MLP neurons of a small language model. Each row is named by its layer, matrix (down: output weights) and neuron, and shows model dimensions 48-175. Each number is 128 + 24 x the weight over its row's rms, rounded and kept within 0 to 255. Numbers have three digits each.
After each neuron's rows, "fires before" lists the tokens most often just after its 100 highest values on Wikipedia text that the model never trained on.

L11.down432:149128109091138140147137127127139074126118119112122149097176173114173110135133147163094144151116130125119120131144133099121114107117134108133130143128142127146119128115153103099091104161084114097139172119150131182176177104112122055112136124115132145171103126160106099122140168137148116104181143172136147140132112113058128114130100116085134158151101114113149105125122158134182099141141
fires before: "2", "1", "0", "3", "7", " |"

L14.down650:121167121153121107096162136121148106123140097136192144099103173159110110127091129145126127155108129127092075131128125146144150140127128089117111160051154126140160166108117116151109121147080138177132125152100144131086140127125101136132115121144126121152112165109121118147141109145142113153094121137104172144126098120149117084156102153133135099160129128130150090186119096160104133146123
fires before: " |", "9", "4", "s", "0"

L14.down170:117143158108096144121134156136159105114150090140115124117132117142099152114101120095087118093147131113119085153118183110148116149125164145144150149108129148117131152107092133155156117118135116100113141099112124115137112106154124154131130120111075153145106151157145120095159115124158115143131098107143152096106144165127107152103129137085105111127110156157132080202125119130106132147100
fires before: "2", "3", "\n", "vis"

L2.down515:125123114115091128139129134119145098092092102114121072148125115122124104110152077151122118105138177130112143135144117115135129113139143116151128128122118152140069132110123184139106143089159112142183180154127154116115155096164141141144129138093155124119134134112138158146126135118143131124141146139145104143140102124106120119154139133086136118216151114175139105226145107119092148120119
fires before: "\n", " The", " In", " She", " "

L3.down345:117125141179125155101116150171150131132100118141133132121161162110146134157116152098117116126103134128094100109136135118130182117145144103138121142140145102121055123146138143148127118140127121104148105173130108121119174139118168112110135142133131110150145148149099121134144104116146127127105110117176129127121126126093128138142105104132111175166154105106049116126121151105134087122112
fires before: "9", "8", "0", "2"

L6.down435:128110106083139108143162162134113147124184128133133128078129101137129130156173149117137120125153113075096147110149135166135110130121145181131107118117083139149138123137106171115161126119112121154132146122104145091132092124080167111129125165144093119162149161113101132136144137120130118127098098091113109121094118135099081106143152109101129150174142091148131110140124123060124153154154
fires before: " ", " |", "s"

L3.down211:143135140103097139107144155121114151116188147157092113096122098109106158144143101147150095146139085119123100120127132146087093150138107179101097130130109161115118103107164127149171095118150160159124183117121144123142123113099149131139165147107150081149124092130113122140118145119128136134193129130184131139146110160111130110101121127157168144143155131079076082154122123064160118125128
fires before: "\n", " as", " to"

L14.down464:150138073143067124131154100134109100149102161139147122140140096154131111128117079147077069122130171110148104149154105134142152140122091111112104114159145156152149145123100129145127149164137086113135113083161117143112149139147139149126137148110097145078159100123152161121111128120147115119159146126141081155123097119118132153111179146104092127091129096115188130128170107153090168156112
fires before: "\n", " |", ".", " "

L11.down64:076143184104104116172138107150099144108137108141163057173151128109136099172146086119132137139123144102090120150139151132102169160101138104142147150119141107137128123124110097100100074100161124127119127129136114093080135145129125122139098131152108115166167161167099099124113141135127109128157165158121127128070115108128121144129152106139110151168131121129156123169131148126143143139145
fires before: " |", "%"

L12.down446:112162145092120121180085129113138156105156144150161111119154160109130096113123157123086137122113144108109105132124169128138133110107139149126160122110167100138156161116095122128103116133100148162121104156136101139115107104131140129142140108128132093185160138123123136091118098101153127154136164132180097151108096087093120137105170084115202127170147114115130150130098109149119166105207
fires before: " |", "%", " (", "5", "7", "0"

L7.down334:127113132086120137081131129162103111165099097123129098135113162155149102131080095127163138189111158144128154135106163108166113158093129083138141139119141126165115118126138112116088092117138125125101151092163176123137149172097158134151125123124143123119106143142144088103098137150147106129110111161127127145152132112129156097120082070123126138127135100114127150134156105127131126144119
fires before: " |", " ", "3", "0", "5"

L6.down676:121126124107142099145108137149078118111158110149079184123074096123129106146109118120113144134123110101117125087197169126145150133091160098104122129160146159132151139158140145125137127126137145155068124177189134131124194112145168140090122126102131120140131115114117143101127152080106122116135123101111125109166106144131134161092119135145134124144131156134108110128069165141118136124097
fires before: " |", "s", " of", ".", " in"

L11.down253:101116132111143138166102130117160153117112169160146162115152116095099116162141139108168119104141141112112137101132096142101129118124168158134093114140135145092155126132098149082169086169085113154085133106102123129156064100125156117123144147136084078178095149154149153158135137105139122108126139133119120127125181125112124157106093135141136102164130146105125143113106139118104134128167
fires before: "\n", " —", " "

L10.down344:109158127125123176113104175076142136124126137117092105131126125114180140107135105167095175117132198146106142147122153148156122110152158103142108089139161060152138107155097106092136136096119161132149153097174099123128144112089140114154145110112111108140108100130088122166118081109161141147132128153134090159137123128142164125110142128087133131147122120116136163145108161157099124161141
fires before: " |", "1", "0", "2", "4", "3"

L2.down77:129106131160147091096179085114102121128117155121180132136155162134129156101111126115136094150118133163121169135136153147111140125154110120181121145092138163105107090127134160145143112128183079125088174132112097109094117096143138144106150147117122153112110120144101135116131152103149161206105109151098159136113129157149116124077112139102130103094138085076133115157139184139139131112139
fires before: "\n", "4", "s", ",", " United"

L10.down766:141125111152107154102102131121135167090097101140088111130126109131150136083082109146092102113148128132095134122104080109143101127169121152074134103159174161168138097127129124123124099100093145106126127076084147156121094153170137144108138124113151177114173147131154139124084137135144120138133144133158152140182123143136115134125137137082134071134141155123130148142132146155132133125098
fires before: "7", "6", "4", "5", "8", "3"

L10.down605:133167110130122157153109108148128157102147115131110136114140161082109120155142100132116189120103126124104094112156093166132114093137166144147133155137142082126111092144098130109127078115117079097110139129154091134110089118119139121154162118122126155165106160124103149141120145095140092100154141144132087133107144079109112112150178102106166127126138116131087131135099138158104087131168
fires before: "1", "0", "9", "2", " ", "5"

L3.down715:130133140130134132079100142138135098125137104149158119172134121133121066112063120166107150150148097154115169067142141050155109100144179125110103104084175134145152140140156127147114094092105148157139161102098115135125085129162103151115147115127115122113114116167135140112097160102100128097144159140096154118153147113128136114179128142105143099148140157133128189131087118160130135123146
fires before: "1", "0", "2", " |"

L7.down486:096118145152133160102106119174161137110114128100151088172103117104151096154147098113130147086087141113128102102078142099114149133149146113148105149116131146156059117112125142129142180130149112132145166154147153111119105111135148132128124135114142123124163159154122126142142131106120143167079122128188140114146122136135149114159096123103141120116196080166152129125158108129121187135145
fires before: "s", "\n", " The"

L3.down76:145140141168151134135122136151098134096125119148155133152162141081115193131108143106133143086151160140118132131139101086118123126123152129153107132115127167139152149094162137137145094130105109139119097143204127151150096105113107117104086143100101130126157125143127133113103160138095094119112134122079165135121135106135153132123117117124118128168117140181118140172096125092119144109148
fires before: " to", " /", "s", "ed", "ing", " in"

L14.down151:123146130127130108127087111131151116098131108099130174122158101112129147100104124116119107106103130157087129131146127145152102144127115145110125123147114126152170101130111133159101105130170122182154191131093157136178103118142079113110102133142151115156111122177143115166153158146120129102152107096136126108132186135117095148096165132110180149206115130097126117085113174125120123071139
fires before: "5", "8", "0", "4", "6", "7"

L10.down435:171147133149080122139175119150138081112113129138116141124099174144121131135162128135082163147125093130152125124142157129131164114166088119122099126123130103132122145111122107140087126110153156150149163161207158141087111121133152123131114143085133147141182070093141133125135122127161115161088161112152130138144145092108135113113185110099132121120125093146135128143154133102164086115108
fires before: "==", "===", "The", "In", " "

L10.down303:113116135137082114160117129135127104129096160109142132135120145112123136123134137169109127106096159111152141100096143106099115177081150148116126105124079149105138108149133123207121155127106125150145120104146130074120116171142128122111127147100125087146144080126182133132146162104137099118144119078112156188132172113166136154126161153116146098105143122109162118105122083094126088147123
fires before: "9", "8", "7", " "

L10.down171:139107139108149177112131074139100083093145132137105104114163150129150144121088107145098126109122118149106131135159095053180104120111120152105104112156144162172096093131169156146082119133115143179145106146134105156127084174152146136114104126141120119115160111115153121121129120136146120158146152141149200125151124112145088152117148138125112137122099101112101168177070158126119126103123
fires before: "1", "9", "2", "0", ","

L10.down188:136114144150141120076109064126156101171135126134146116156144111148114174133101132147111138154149132154090096107155139122149113114131123128164136111103162098143117128099163107094163094129111119146087118142140111143138078111139098152103111101122119131119122120154115140148111144123107134145093111161116134137156148152153125105187094125133142091166127102146140131183191134154106118157153
fires before: "0", "1", "2", "5", "6"

L3.down493:117141179134120129081089126135130125123117136161138113169151126139120110117076107140112126135123130160098151086120130077146093119157133125079083117084165160159146121139122152130078112115111135172165165076118140087091109108152105139127149127132113147116152075136113127115084172111077126154148145106084141123135138109141130138167140153116142111145113200116125131153088134192155145140122
fires before: "2", "1", " |", "0"

L7.down256:090157138163157162137111169138142147145123125098190075130138114102142110126134104103104153110094183131128128115122114085096122119157151081143148121110145119164065106125131135120154190114140124102139125149111122139091126097134137140156125129137112140148126149157125150152105150133127145129138080124181115118160093152114145109134120103142137144112167108144160110109148144135130172099117
fires before: "\n", " The", " This"

L2.down7:148114109155158154119118147107094110118108079151187127135152144113084149149141131137107158108163182141127118170161111119115124121130157135130107148114149187136117155124131103116138095122086108166168128136153135137133076086095119119122112157128116133145119142117113150131131154188163100137078096116108167144098144121081148118134113117124096124149099152146125135139121121105136151080161
fires before: " in", " on", " to", " /", " the"

L4.down450:120131134121148148128158165127109149116123139111097126142134148121138139139142148120125149126149132091039104142122128124103144120163113124130106126136153096120120111085127159114148165132107142104167122122077133136110168104120128135129123160127105128150134130103086132151134172108129107131128121101164154104086118179089134160148155148097164141184114142121105076127095182154147120105111
fires before: "1", "0", " |", "2", "%"

L4.down104:125112061128112131164166045124113103131131148131110151107108115130115106134142105136138091146154130118209124117128152100131130131131083145097101130176122145147141162141125127127124111146123092131111108127114152107145120128108134137173113117108113139158109160148125064146151134139098086140130125091107158119164111176114130137121164135103131131126104149156128114231139108114113162128140
fires before: " |", " of", ".", " in", ","

L6.down758:136128130075132120137102140115102106095098163123076143137160104150096138077154179169122122118140156123122118159143112139126101121171165163115130109152130156112173133147148153149117145118080140134173130112103128102108170093180105106117115108138121124146111116105147132147158084133128181177125166126134112088044140155110119152107127141110122138131101154135104119164125120115113109171139
fires before: " |", "1", "2", "0", " ", "4"

L11.down49:101122138113136148131092124153164140115152131102144151094118123119126132128125176140105131119082104126157134101115136133105132178100133162147154132113130127150112094169111134165129127130074075084109101117095137098134128155126134100118138128097139151154157148169135149117117176136119138107152135136138139144110123111134124120118141125114097148168071144114100167110123113093132114142134
fires before: "1", " ", "2", "%", "9", "3"

L14.down210:127149144103133143139121144133112157147090137124103170124150136128130148083126109171176093156191115120121175151141156136111138117141141159087140118155126131165132113141092118121136143119174125100120061137083110149135124150127131111139124116119121167147107128100140120109118148102163085096110112109127139112108126133139115192144123143128140143131092155131154147046124151135126104121074
fires before: "0", "1", "2", " by", "4", "3"

L10.down310:132115130139112153078090126142117121125111132136097134151108187126143147145118182148105112122129106104118072147088171143143149139090067149115158151134094104119137134101071108089096131110133146100145119113160113131103187138145151157142108097129151127160171128130058114131110115152085109128171100117091157097129168094142129134118162134167139123106119124076088112142112149126133150129135
fires before: " |", "–", " ", "7", "2"

L3.down720:126128144160133151093121148153144147132098123136118116134148174098161122157119152112109130116110122117087095120123129125113172128164133110116121130131140108129083121121136137149132126124115126100156126143083114105113156095129159120124132152118113134161132139131082145158130133108133103125117095107160141118121137129079122143144122112118144148149127108109054089113114166139157109107101
fires before: "0", "9", "1", "8", "2"

L10.down154:126125123128133109167131156099144171152105169117088081109165067113096137100139118168089140127128116143142084137115100165144142140166141136129152098161165090138128109139115098061137159132127089129127124125126127107154141117128126144143154110160138116161138132125142127130161116118155141133120118159126115129108146110090124190111116136121132121169135095149118175146102183118107114111144
fires before: "\n", "=="

L4.down290:139102144151133094106123102093095094123123134138153101112113124126139072117081085132135141118132159127186122065112131115110123123121069123092133124101111133123095114147090100093126128126164119123123060139133089151102082134120105075101105141134100148119120136115127107141151134164126171117136128126119186115130105173122120137118175090113140103127079118165140103157119106136128150129142
fires before: "\n", ":", " to", " United"

L14.down463:155122117116096112114132121127120118132089092093141096087143148101139102146123137127119144166137135095061135123130133142133118128110100135146119139096137142140149127135100134094147131166137090171172118146084136105108131090116094092133125126162076119147118141142134142161131114142152160120156116174165066126125175150139140146144150117101150127167117138141138136138136108169104107119139
fires before: "s"

L14.down604:105127135119127128108159142114138186127111103165094184128108134106097153113106101111093129105142131135110106152108146153138078124139130142112102087096178129129137136131098131123109138078100091090141126114155136123144095152136140124151172141105106133127096121124087115130101109112153083100125114114137115103127092145095120176169137144126171088158096166187156156150104161118147168119133
fires before: "2", "0", "3", "1", "4", "5"

L10.down512:126109144143114126108107100163155145094091164159101125125132118131150121152112146094120146112156180134125136188155144123091124119098090163119112129136109159121171110108143168114123095150146091111056139147144082079122093102172182129161142145112072095162144121148105162125130115148142130105097124113117154133096163078129132146111128176134146096143129148109100150159112149146134147151110
fires before: " |", ".", " ", "\n", "–", " —"

L11.down36:108141123129155159129119140126132135145107140132129146136133167099086132092137102129121153146112137093134103158132112121116131130151124090151123146146157098149152135128039139106152144144079119080133144098169141123114146129105062104170101105121118137124128096148065130152149150117131116148159156140149110143153087149120115120110137108132089146146110097137115183125097189124094129133185
fires before: "1", "4", "3", "0", "6", "8"

L7.down277:115092117067129098128105112158135123125096127179142136124130111127130146144111124137160135133151097113122070094119153116131118135099148161147130130130119160130159113153130132101153058151083125118063069112141131126134095131178146131133096130120132141112145134166153186131127135121118139093102165111104115108145136112159135131124138150131140101110137151138094178126117092109107134171136
fires before: "|", "\n"

L11.down157:097132129170105138138137162129122107134095119131118141109119165151130119157172124131095095099087138180122129125136145113136148131137130097124096133129136161134109154141147092128112153108116086124159084112168110151077097117156104144109124172147143117103133125151125095125161150148128093177119139135103166177115168098117142128157168116124123162105136070135137129192130141082110094147087
fires before: ".", "8", "9", "0", "-", "3"

L12.down200:142090123129085143121128091117131153128128136125117118094188141141115133145117124105108152123101188129084149121131130105127136125124158143107122129144107168114113127110140166117116129117090124136109113142079129139158087141143147103131154159142105093174121142187084122103113158131141100103121152112137125118101141094128119152089094121153141149153066159108136144148125160155114122122109
fires before: "\n", "|", " a"

L5.down282:110137141150150161134106171135104125155129126128130124166130121142139064137118121177146126173136127124164106110175145123131144123125182164092122124143144105164154152169134132160119134091147162160069145127173118146182187140119090119116143113134110147146139148125085113145129097141133148141146090158159158149150129092137148128157182146120133141144116166143136128128101145103132148110156
fires before: "\n", " of", " is", " in", " were", " to"

L6.down727:098127164119144130157102100102158109106113163099147130155150086103150142122137141127127113129104172166084111118086109124085100101166133162136164092133138155093123127128143162142122148133120193077139116138093102087121162103149168126128096157131141105150139123169157148155159088132153136140113144117200145118108137132128165151106119136116111131174099174102099131146114130116102106153132
fires before: " |", "\n", " ", "9"

L14.down676:141090119110133103108113158150120151144121143135144170092099104157111151141116127101114100124095177091102173125102130122091120135091152145139123123126076170121135181116107144103155142170140096109153121142081169111103128133112140127188119142133138130134144106147141139142175132127118152170134122163114122129134111137179115095094138130116145118164124171092125107074101136136079152119139
fires before: "|", "s", " |", "|---|"

L6.down534:145117117117157127129124127101145121122127200152079145146150131113147135108157187175099133108168167139120140118106110140139141142174130104111127109143117165144148120110100148165077150132109131087154120156114093165102194119144158122107110116097142165173124107102128135116134107133143102167137132100154095095093144142098112169124136152107108183125119114144105106126096149136121114094109
fires before: " ", " |", "\n"

L3.down756:123124142172116151101138142130141128132123122152125121122144165095150107165127147123128130128117122124077079103121130147116184115154114112144122133143138102126067115119156144139135118122135108112145137141110127099110193092147160112112144142130106136154134153121099129156137109131132100144092082109167150107119141147092139136131105119128151160159132098107067090129115199148154110128103
fires before: "9", ",", "8", "7", "2"

L3.down367:110155116130137161118107094166121105137079107100137080141125124148131100129156092137100126106127182131161135127111139084145139095143135111139107159113131152121055116134145181160124144130164123145178164146164144094156143137163128151151123158086118131108103141143138123176123109125152106131117120127161124118117106139084116119116117104091156108141166106157155098116172112121106158113143
fires before: "\n", " The", " He", " In", " he"

L6.down303:150080164143114161127121084121104123137150118137145115112164124119144092119144131142163145093098158166097165127148138145138143144134162141144094107121143167089133148132112128124126148144147163166144064123121137113123104099150112144110108145113089114114106139167140114136146133179091049105116151115109131129086111118095103152143120156122112124145110154157103142149095124142137149115123
fires before: " |", ":", " in", " of", " on", "ed"

L7.down616:128097161133138134151129145082125126124172123121129141121107126128133195104095126091132160157142135093130113125117146121126108189122118083126140107137161107139128131126130129128106124111150136093181150140156104135140163187138146099131136146117121131140104165117104140115134120170152103125130139112171106149100120132090154104132104104166081150132086080105118122119113109128167092102098
fires before: "1", "0", "3", " |", "5", "2"

L11.down760:136100079144083098131138110092145127088110136141087115126106088154132140132173129111104109120114110168190129102111123098127117095122105153127138126103128168108134089106142115186131121138131112131122170111153118144138128180089101142143162151110157137150104106124110143108119158113121136111138143137117102137118107134090136129150127126144103096072118104144140155125137162142147111138155
fires before: "\n", " The", "3", " It", " In"

L3.down679:126131106118104124134127096112102094108151144139136118136122122123123100119122076125054077086110132135193118091140129159090092142171105128114130130146149173166073132170126177129115111140125137138169144120152164130143135091127109146147121130147138132139102150095135139120094149144128150109117109094165133150107134151108164101139118142138137176142175070159100111175112114125110117127104
fires before: "\n", " |", " of", " and"

L12.down285:111162160095101115129130165146095170092135109152180128149148137144147118132146097125102160127115161125100123177138145148121145167143098114132148149100102079130150135142114127120118109086134125121133112105128107152072170132121147138140119122143112140176201131159099141131138124142139146144125161139089158112116103087132115104108172112145092112136106131113095099135100147104135134121169
fires before: " |", "|", "%", "|---|", " ", "\n"

L5.down466:088133107134158170115110102115142107139110098108160123129126107131116135142116128119137122145127131116131148107122185151150137171149146175140142151093123123114123132148134140163140157138104100184126141143075134112115137156147120154126144115128123090155095177111119131106147135186094139123114110166130132108156101122205132122178092075146123108148166166101098156121107095137106146128124
fires before: "s", "9", "8"

L5.down257:116095111140100122089159086092120136166118144115167079150156161092126114173118113143107104142128143106193109076131132110157104141128061125104139087122124082177113073122106096125091137103153101133137091132142122149102111104106114124126107125132128161154113132158111114140138124119139143157131126137129146130129138166111085129158117126171104130087104128150145133151091139118139163133168
fires before: "\n", "s", "ing", " United"

L12.down228:146117100160121100124131113086188113179144138100101135099154152134154157114128147129107134153140143159170064097115145128141134104173131085132126104122148141115080129084164092128148120128105143124164140140142109124132133141141115110148122075101142185129149103159124149120164136109126144136114138106100138164104151143129122109183088132160153120121181081145102147104150152120131077143133
fires before: ":", "–", ",", " |"

L7.down444:129118087135135163140117123089134137098148145151143115148107134059123114125146157129112138095115136130113168139141104141120090088186154150092163111143142122109156100091102128137100137151129188137178112129099092108113135092189164133129127134142122136140118102110138124150145124084138112152121154124168108155120164138085088159121147149100121176144122117130125107160129106139152094103144
fires before: " |", "\n", " —", " ", "1"

L12.down222:141143121114118122100119113134145125141104126095096098141112135117147137121112092147125118164117144126137126130160149143130151142137118157123118147138115141103149130142144122152138159126124133130094110077110172101096158111100139163199117122086117108115134134114149136075137109114134140152136105120144117137171086162135135109131094162165106146096164115134136095115144101110124179143136
fires before: ".", ",", " |", " and", " to", "\n"

L12.down520:090139129132097107125175163118186126156119110087102163109104089150174165168135133115129140136137126105072103088145107142105091117185123149100114144141129108141125130107099073141109096115087151154169110086159137118159103104163126129127150164136095160150110147143119145143134172129148128090144115103119153132154127158148115140156156152104147143140130098110096156095128124112125112126140
fires before: "\n", " |", ":", " ", "4"

L6.down337:088124139111158105163131160115105106113134183130107158118133070086136126107152170103140129118139164122103103145114117103123140138145140111101119137199139154133134108114138152144047152154102109126144153164131087095120178131124089122148118129108124114170143090125130070163161128098116136152146149130117148138091124147092128155123123163113155177146108168105117136105096159123120129114109
fires before: " |", "2", "1", " ", "-"

L14.down31:142117155127125181093102132126111089095139123102130135093123164138108109109133145092123164129129151115128147120090107117148150173135117096111141130108159100132122149119138106138156105171132194136202160126152185094139135127129049106100086152107127137110125140160114139131138129128127136140142109136115081124146149139117123093147165135134152143144147144084143138170130143157145137124162
fires before: "9", "1", "7", "8", "s"

L7.down188:116110160121103144094115068142115141155120138155131121123116078154135125123147142134104109133112145170137172109138137142149134119146228168151095131087142140147121162106148123139144112104172115145079081120155169102120088148127133109112112125135146131115122125129123089133105163129138086153069148126110129157064129110178111186127082123131096107113116109145133152129161108117131111124107
fires before: " |", " (", " "

L14.down319:118070169130140109163150114132106091179108144118140112186128140144170119096154122102138121152126127084127123150183130122121131131119121105147104127128164145165121086127115140115156120136138152108126127096143111082155130126116140121134134115104135117128171153097107144141096163146124102140133117126198163119104070107154101141133167099140105108170126085114145144127108124139113113120134
fires before: " |", " ", " (", "%", "\n", ")"

L6.down448:113126174078103149117107118119098130132101104153125090147153105120099115090135123172119150111095143126076106128115125122127119089196157142127108125126165092108129117138166141101147124137121137115146126095116155126144124080209157136136121141120139136113107099130173114141129129102123135174100148154120169135128137135147143115125136161108148085179125095165109132169121134144110137187141
fires before: " |", "1", ",", "2", "4", "3"

L11.down470:138126114130127124120108107122138104107094145151109112129175121142119134115126136107114137139133184164135153115152131112118122114120152133105104141136138142094162144142151126123134123172091132126097122122114094127138074099143125136099147152099083091168118081177164126131110171110123126130108133114122129102117156065135148117123111146154127122172117148088105128162122166158121155125134
fires before: "|", "\n", " |", " —"

L6.down124:116141159099122133121120168140106112109080136183096144102134100157133117132113132106103179148129138125117134128094134135160086095126119137159111123185150134157109145117160116124039106094140135195142168141157119119113143084102133106136115098131117163139167146142142135131140096081150141142134147140145084118159134136103146148133141119124105113125120111174099138151141109088092112152136
fires before: " |", "\n", " "

L11.down397:162116119122124111106116129132120099128119130116110150088148117141157153119115114184109153112105133129113096117187102119156114125163153173125137158142098118140101104102124115118121091142096168172130127119114126132150113091141109137105135108116153162136129153200129110148101131106153097136113086079137112131145139102165120158094145138154151136135138132113112152101094167095151129139137
fires before: "9", "6", "4", "8", "5", "2"

L11.down343:148164098139089122122096097139160138134146169100105147131125126110075093153115142115117146103102129143099124105141094111127145132124161158108107159092115133141159165125133168120108125143126124174124118149078118108141116113132117140127099126119100149123090154118107115171123081164089171135174150144109100142150126128112105126113135122145158107143131151108122147167120119155117134123173
fires before: "1", "2", "ang"

L10.down417:094130161081091158102099134149113167130131102160161088162175132134160149157129125122111135144128161122083169131135170147085109150101151078147133125119138094119118107127097103109104107084153110165082099097146074131092128133129124129128086139121100130155156172155086135103101124118156116156127158165112160106087126118150187158131145125107130125144120111137112098149127142120146157132160
fires before: " |", "%", "|---|", "|", ".", " "

L11.down224:145107128147145095101147093130116156093134156125119169138140081151128158114096058115117151158110166135122131114119106110139112133089119064170118121177127143158122147155161180112121102136123147111109175109159118127134127123177170121166172137150105127081175109142113100147100104129129122163102135127116137142107152102118112115118138127105151101129124125122089157169112067163110100145117
fires before: "0", "1", "2", "5", "9", " "

L11.down693:101152120116152132110115113107134140124126095134148134124098117110128121178147138117157120123137174157112133098100141133151174137150106097103132099098123156169098099086132167103136093141136091098141124113128107092134152091108160123128116156156095144127128164114158129098126160145160145134118115104116126174117157118096139109120121126094130166128169127131105098128144109117176179177106
fires before: "1", "0", "2"

L5.down738:110106097141128147126128126149142139110131146141148142135136122063145118102151106112088130114141171139201152101114164115153113137155084107115158147145130175136132080109141217179107142172115092120169134107139140151120190136120129143118106097118136106147163121119089131118147118155085098132144128093147092153086109139115112120127142117116155116138134135157115120141159119115114161080122
fires before: " ", "\n", "|"

L2.down738:087141144133114091094156108119144164156171107120125147148166141164118137124107130099123127121143133123078174101142127111154138125177086160123098124138177138146141123149064154140120103158139149141148111158148086098137101138113109135110131110118132121149141141125095114135129161119123143116166131117153076127157110106121101106176151097136129109173131146097154139188160155139154165084110
fires before: "0", "1", " |", "2", "6"

L5.down655:108121150133146105133160138133118127129130137093121147132131128086145148106112156116127112146144118086080112128109163116107157118166142135134131143106169094116129107113133139113097145144074141083160159145092127131123174122101122112101131165139159121141124111108103118149128174119093109130134113091152169126151103156090122135173148128107151146157132123126124119055093173129146120103101
fires before: " |", "0", "1", "2", "4", "6"

L14.down662:102134128089120124156148115100136125098103126122088092113129082117117142146150101099127099083079140095118144110136131121114090148105143155132102134135173184151159125133114112123158083132112093136159139098140160135169151107128161128175184135138149123158130104116098132130129155102116096088138126138142090143150090109145154165102132128126142125174119094109129162122134147121107110127158
fires before: "\n"

L2.down727:118123140147107132127171098114123120148142156131128115118140135141103143075119134137158110142085143150104157111135120138106158109144119118195137132107122169105149154152149161141157121108208064122090139123102110092099137107118136129134170140139123141155140122144119115142121181116150126168138134176125144113120142091141138137120152117094133130096134093068126142151116155134144114124111
fires before: "\n", " United"

L2.down279:101152120135133092105170080128092135116107164119138132140134130111120136107126101114152086156120144167106124096140161149103151125132119118149133162129143141124097121103128155163132117134201089119039120155137116112128148129123157137117121145113103136130109129170129141133163168107143095157129095193098157135142153083148127122118122181146136145104142105094140126185122148134120138092089
fires before: "\n", "are", " United"

L11.down368:097122126130120106099138143108168133121159133138119140066174079114159150149106156116108163141158170093133100139118159098111116106135108124160114138132135171131103101074122089126170107102105142107115139106161120159154141110112145134123120123117152155164170151193141114125120166125119125145131102109101156126096137134116130129114110110159157150101130096122120131082128163119163120103117
fires before: "0", "1", "9", "2", "6", "."